Weights of a small GPT-style language model, trained from scratch on English Wikipedia.
Size: 10 layers, width 256, 4 heads of 64, MLP 1024 ReLU, 10.1M parameters.
Training: a variant of Muon for these matrices, 372M tokens, 6139 steps.
MLP neurons of a small language model. Each row is named by its layer, matrix (down: output weights) and neuron, and shows model dimensions 32-223. Each number is 128 + 24 x the weight over its row's rms, rounded and kept within 0 to 255. Numbers have three digits each.
After each neuron's rows, "fires before" lists the tokens most often just after its 100 highest values on Wikipedia text that the model never trained on.

L4.down454:091157103133103123136169142134136121135119139101135109117104121114115144125153153120124126125089142130112098137131192094132127111132112120130095134108107080139192145162138123144116137172133124125198088159175092092107120107136103153104077126135188137157129110122100078104109157147169139128170101151125100092115152145149098120105147123125182125109150146135141153101142132122122132145179104099126118145123101108154123112149098129150096160131136100119149123125119148162167121138140116129114084117150163122152132132145177159120135086143120144152084129091102129128120117138098098128
fires before: " ", "\n"

L5.down160:145137145079079105124099135133144110136110133134173132151086120112134116097117118095140104129093097126135179068147127161119123101135144116121102139162103111148115126102112084135169123152132109136105110150150059143129123066112093105143128103162139137136131157145122150161153111146130123123109117122168116118105127159131123140129120117147116130142109088180147123102149106171076142102133131142140128140113142158130112120151158139142116111117110094158088096101156115130113130147128123099098148140175150129108150117151082121110173153139108160170170113158082132142116134149172125135
fires before: ":", " |", "E", "W", " Apps", " ("

L4.down436:091141127133127135129150155134069156122134115108099138096109156168085152165123085125163131176107130108110149105075195133181151146127098189156141119137097124119108145132115150132137183145130162142131155171097106112125100100135158177114098156138147135127095114154118158104107125133130145139133111119115092127113125108107097191100136107111112114135138137138141167121120127137129111124178078100118106117150107115126089117139184129136167111148139121165133110135135089116156148121128139112143100163131150133135138168160137089115136104125147132129092115137137145109071142141135097153
fires before: " ", " the", "0", "1", " (", "3"

L7.down1013:148120133095189122156097136139131140150134131129157144103141141153114146108089146145131167143127135127181086122125125152119175155147108117136171144145135135158123139118085116123171108117139156133126132140132164117124146133102121111106064148127090128120120124113110103097154090146140110143128133099107126154111117145154157164126099143099107114122091097074132104125104149152105105138131168109165169124103144112134127092162157122114118166122100088138114099125108087086163111118124154133119156103130108165150133121107164141143147148168122125151120089165112117168156102131083093143
fires before: "|", "\n", " in", "th"

L5.down756:144124151121183170128079112138115128107151094111141153111112084165110115122138125143128117157123103158170121157136157164124134135103101102104185142121105140135124101108116116091116108141140158120143115129130123155142123138137107144109141119146128123094142132074152169127104116126149140095100144159150108150159148122092101101136117102085141099069106150144140152114149124120160116113178167143104152133123097151137123124163121119140094144112138125125144145166148109134136156149138142083088131142158154107148118095139113140154078145154111137081144149145111145122015122133083120099
fires before: "\n"

L7.down909:115138131151114135120117120131109153134123155178157085092129101126137147146115116130139105092127131136106102134137147097172148136127108124159120123151121147168115107132104128144096136119121162134081111135119146129113134165161098111142115135142101161136119136144143141143134108107120148099107089121123161130111135092096178108101157082107119114081129116123088162119122145136163114145114084192146101112111131111095107129159137125155135110151103148103155101118084125095161102129145138143112141135178141135132126153154158085114123129126199092124104127175143145118110088101128141143
fires before: " by", " to", " in", " as"

L5.down316:199117139157124093147072119125137126134131164128115172101106115171121128135125103124137106069096111124138102143106138149138121136124179121156166144094124137142162137114133153106143170150150156121093123108084168085153120104160168102160137150117146123139126170145119133144149148140140089178093125127147135148102109142126136171138136111126110097121143105094086115146105123147132162134112160124108147096100116132187125153140130131124138133145134124156146147153109123171136167077137117115115091125072133118163069112124128126114132132148104141135135132083125107132142108137130121158
fires before: "-", "\n", "|", "1"

L7.down4:088113117155136119115139146121108102162094099159122135134090155122119143176134119135125144080140131121128113116095096142146102104155131134119114143104148117131137124129169123173112122125110137132168141161131110102152111100168121177167118147076155138131110141155128142080127122118147135109136130140083150105116127143092134125105150111099121161085094083133148136128148127135122123074118117126150118138131146145181173125074145132178162129091139128123111109132106095092090100138132103165171142109126117124130127114112153136154146159092120121174124187154106125148058107157098108095
fires before: "\n"

L7.down386:154139147153144143138140101127176140124135171141138121183096150120145109141159145160104148136125095108077092090121154123096145147128160128117129095091121081143106110084125137107135143154137122151159121131145098116150141134126126161131156141123078082087149115105155179088133165110126085120093106073124117128120125129139103127104101146099129171111109108142111141126119135117134105162169084088136115121150105182096143123124150132101166136087096101133085104155106169096136138159136142118108142122124091116130150125089126165138152157155132146122128168160173113078097132146122101131
fires before: ".", ","

L7.down430:161154120140113147149146110133096122150083104116146154146150157151094162110110102150100111163147109120153162136097136159137101123149152139060126159135114145122145121149151161094108164128134154123076136120133136082132145126146092117128138133106136120135127194154134135105156087162089132109108122149147108151149139134089123146109114136099103080124198108106099167150160138118144148149108110133120083133158106118138112161080152149153112122089134125107098136149083106112101112098147136135159152128182176114121114140138144098108102162144107118162137117145127143109094096112128094165
fires before: " with", " in", " to", "ed", "s"

L4.down940:129133159134097168155115129147098111112123137119128125156136154166131098160146140146132139107077136135147102130144131155100153154138126122122140149129134151149112123121130158125122139108121128135143124159126090113123152104102145094174158147123147114128143094097151118127133132135133087156139128151157124113203089113108138090070175122132061121094148116152137179115074098137115139110170095129150116110123102149146159143178158099132146105120096134130118144106094136156144131168155137130128129132179109127134174044163115125141072123171109137091143110132114124125090120135121132109
fires before: "\n", "2", "'", "1", " is"

L4.down307:133146147132115124140137129128167109096134131143083117093122157093098148102090131126137159140132128162135138112143127130107124101085114161104117148139168117148131115137083163152158103128098129105111183138116083164150088128139104136108149143118095132128091128141107115161119115127098089129121151094148161175127101153094151137142152156140132140166172146163138173096145168115153111126145168160140147142104155150182113104125096171137148142170134137157134116098132191105147120082135128100119145130099132159136143136133130142088110128113094117111100116117158142129116127104124129084
fires before: " ", "0", "1", "2"

L4.down851:129142104106139136184166125129134140129142106119091159162159181161076144137093091136123110134083139143119143131102120127126151117123128145084132118076164127129109102150147085137140143154128137150123087144128096097164089102135102126154105138148175120094152113151154130134133121132111136115128123090141135120149123114131122181106126131153117146098113152090126124129081139116113159127137131127137145160167104101134152124140134115130138129125142121164100149137135082130164141109123163112123138183146134155117123122129075097104118124159153153137165144119130115181171123089136127148
fires before: "s", "ed", " "

L4.down503:113145129137127141116140132111194103115111140151137088127137128102150138152127134073060116118121120104133143123123145159128123111149147118122125117126123131137149106129147105121122144167103102102159156117142124151138164160117129121101148094179109099155122144149112139126156105105144147112137148096111126120075134136100085178144111100121145143136135131148138146120105124173106127097116127127124144103122105134114106096161086136094147124155077157101110084095119104153126153135094119192165126138121128124132133098152128123136126151105156092126123098118132167109138113169133131138
fires before: " of", " |", ":", "s", ".", ","

L7.down921:140150135117141118122149170105111110101148158121137132090161150140097120155091166150167126136102118156123176128164144123129177137113158109129132127105127122147106202081086117076126139103118164122122088148143101096137117169090179109098158114143109138166139116138147174119169139119144125064134124083133137149122137145123145099083124189103121135144130135129151094112134098101128101136163148141118142171085097110149112129178129101111122122116131093113121135132144115095170098149092111124098122080142143125127157166110132121109083153156119124116092116114180133110133132146115139108
fires before: " |", "."

L7.down139:131182165125175152161110130127101105136123132134115130102126106137128128131177113104127124159165132127092122127115119130076175128102181110116123137164101149160103137168093159148140152159145134080156135136143136097137144148124088129138122079123146065117163164110137145136134132108158157130118167161139155179137135108156109071150176124124104118107144144137150120119133136112126092106156118124169154121127116132114146136121107088094106156133138139124138140124131097118136129094140122113164137113116100130091158133122148100100157141157092174108120172131063138146101098141107104156
fires before: "\n"

L5.down60:096094158163086122115133129149121160129096121116115085109116121124135105130131135102168152145154121117142087104142115122122133154112134136129057104139081150186138123102108151145130134098077132110177112112129094164121111104147175111102188135118122091145054117129094112159125119126153102123121128132152110183093106123098129128133143195115135140109141143115144135122122150096166140137129160146168137132116143149097108139139131158162153103136119130126071129095132101103179138118109120088140112144188139141159126145150089110088144146129136153081124121147119136113125134127137134097
fires before: " ", "0"

L4.down806:127130126137152137128109096100143128132152094169115180149147174133108139186098169102131101146131111117148125114163158072086115115129118125154109144149100120123137126135112123139128140115193137128115123155168128113126057134121107108079089103103134130092141102118110066140128116155146145150152159117131142145105140127119084164168094112130152127144151160134124141122158149129142122131140112134107131151085151098117158096149146128133142150153093105162162148124172141136144160105119161096152116072125142127099098112127143151120139141147134122116123113146097086128138121099132114095
fires before: " ", "\n"

L4.down808:104116128151169150167089150134136169125118134131122114133136100142126134125088144214135131129136133108130121117109104149130147143181162134145123122103116130159170107121110124138147121122107102088158118158060111112160127135125173115100154088155131140152119158121143147125122145126089161136139133139149139109101125129126139186140117122151105086125155166075130107133158135148146103141162144147142120108100135096156122109092099136091128132136136089143089136088126182137154097126125103136131116156124165087137092158138065125068101130134098084107108204139114126124091106165161139128
fires before: "1", " ", "2", "3", "8", "4"

L4.down168:137144165139131148142114095153129127121106136165094088153136169136122091096138109147152133151092155116123132135131118114172126138135080114139167087148094144121180102106080120121192099132118156108141131108108138131147141120123162125142146103164152159125122117150110153126089131097134137132115162159176152147119118115100110154163130219158135133131161116118120128112179165133100122142118130092116138155088165120114107143126133174193154136138089107129138145123067141121099132085136112122069124121144148106133142134133122099110124117120117118126097132159115146160130128143113094132
fires before: "1", "2", "0", "th", "em"

L7.down956:095122180103140099120137148128132148137138173151135136132114176114120139103105123057125102099126130142131099153118101119145084131152126121119169136126127133102129105122098139142143133092139098164154167138091102132115129136100153091123125123114188161155140131144139104139145107162097120130139108099099155148107170122082174117125157122107143156143157156123153120136149155141091123104074088138185095099084148131162101133130182133183131158157139115124117131169137102199082131126117125139153132175132116147152125125129134099104114123142138120104073108165160124081175094125149110099
fires before: " to", " and", " in", " from"

L7.down888:128071136126138121144118097133130174121108134122086156122141176141153158175116172109091156074164132142133069123136093166167096139140165131109146071088119127128164148125127122180103131148118169176175154107137122099106114123138118171094106144131123134099160096108108147091098140144116156126140096143136157138117148147122152135130142148136108131105106128104091125107112168164140126141127124157123155145102116136160086085088109111139164124128105096123163088145141146128076111127094094120120143140102140077121136128123129131108150198109155156143162129136163135125113119122143134143
fires before: "\n"

L4.down991:100155166126146127121122136125158106110127147123121128131119124127162160143124155149107138115098177120112121136135094108132134139144083133132103108096138111130091161173154124124149078154130152119144127134128108111119153163144101174096099106098093130102142119145095141091090124137142133127113123096100120125120161172103100106150114133163123154146100151163118145128102142084133154153148140113091148132094165099156129162151122086125102141124117096136081132119140185109130129110117164129125090125102088194140161128108122158114137127142114154138093120145134142127204130126128202116
fires before: ".", "\n", ",", " of", " in"

L4.down132:104122141143082083088104111141098106124149132110122109147096156181122082154129134145129084132116132124171154154175190165130116085170124122114106121141137170097133134150168124142102124109135173092133125148088084163145112119121139152129142160139132157111141127172171106109112076127135119107137090099114120128136140114156117124098154122148171141097166145148104140087153118085114130165189138113122123125142116145129152081130153121096106117134100112142138167086115155153114150107120162130124139132101148157102123132122158114116136118104170151114092134172090147129126119101108094164
fires before: "9", "1", " in", "2", " on", " to"

L4.down390:113154135108162115144108137146158075097116122108097130137074114124176128133122148161139115114110140154110085151074082162136107098115146100148120148177129132130115141159128141125118104126176128149127116165133129133073142120143137104129092102120147134116174125093138128156134166148099157143139108110120120120155147133103092078169138100107099162110091111140124160104176142146131108133122119178151109107114132173112091142085129140128156130124123173100127071103091105122107091132127114110122104135124132132139129133119116114174115150107071108066158111142122121117108118096104117143
fires before: "\n"

L7.down180:111123120134141143143115122116140129136101160125098154147153143171106107151108111169130146151096118137128131074112086118112120082139129155120110100112111114107153145142139155123100124139103140075115138168142104117129119183152112140139097128146132119076079101126128147121115108115161130154166146133126112114167088146149143115141155150109117139154111135177138123123130140137174109121109159125169084150158104125163117098094168125131115110113167137142130143129096099119108160115086067123121142105108139138165141126088076160082120139164149127109132143095154136168194097111147091119
fires before: "ed", "ment", "ing", "ation", "s"

L4.down948:101150081148116140107120100116133135117102126159113101065137128126153122141154156165105153138137138126145135128137140078106158153167129116123123134146133115119150137111114118132138117122139130143164108125120158129135109100173129128131144164078118151111135155163074116130112153117164148173140132132145106133129147135144142131109105133187148088092123111149114117141167135147131126137151128129109146102123156141152176077149116131135088120106119086120158116144125087141127107149124114124139091162120179121141131113127142118102081119084103122123155115113126125112180159117136122117
fires before: "\n", " "

L4.down791:130132068132125110149128167091131125141148161115094143104148142153163181138126158146102105156104168117141129128133132096145170163095153120121139158093128085152172152111128136162079140050135148093151124122144135129126126097133144118160147143131138137125110123164113121092124147187166155156145097161156150157126116132156168098148150161134164097078135119125087127098140137145141156160148096107137076154141112136130134114161098141113127107120118144148110139128133086084121118116139137120104101136101092152145122116134147134134102107134110094110129132139095158104141108163104133153
fires before: "\n", " ", "1", " J"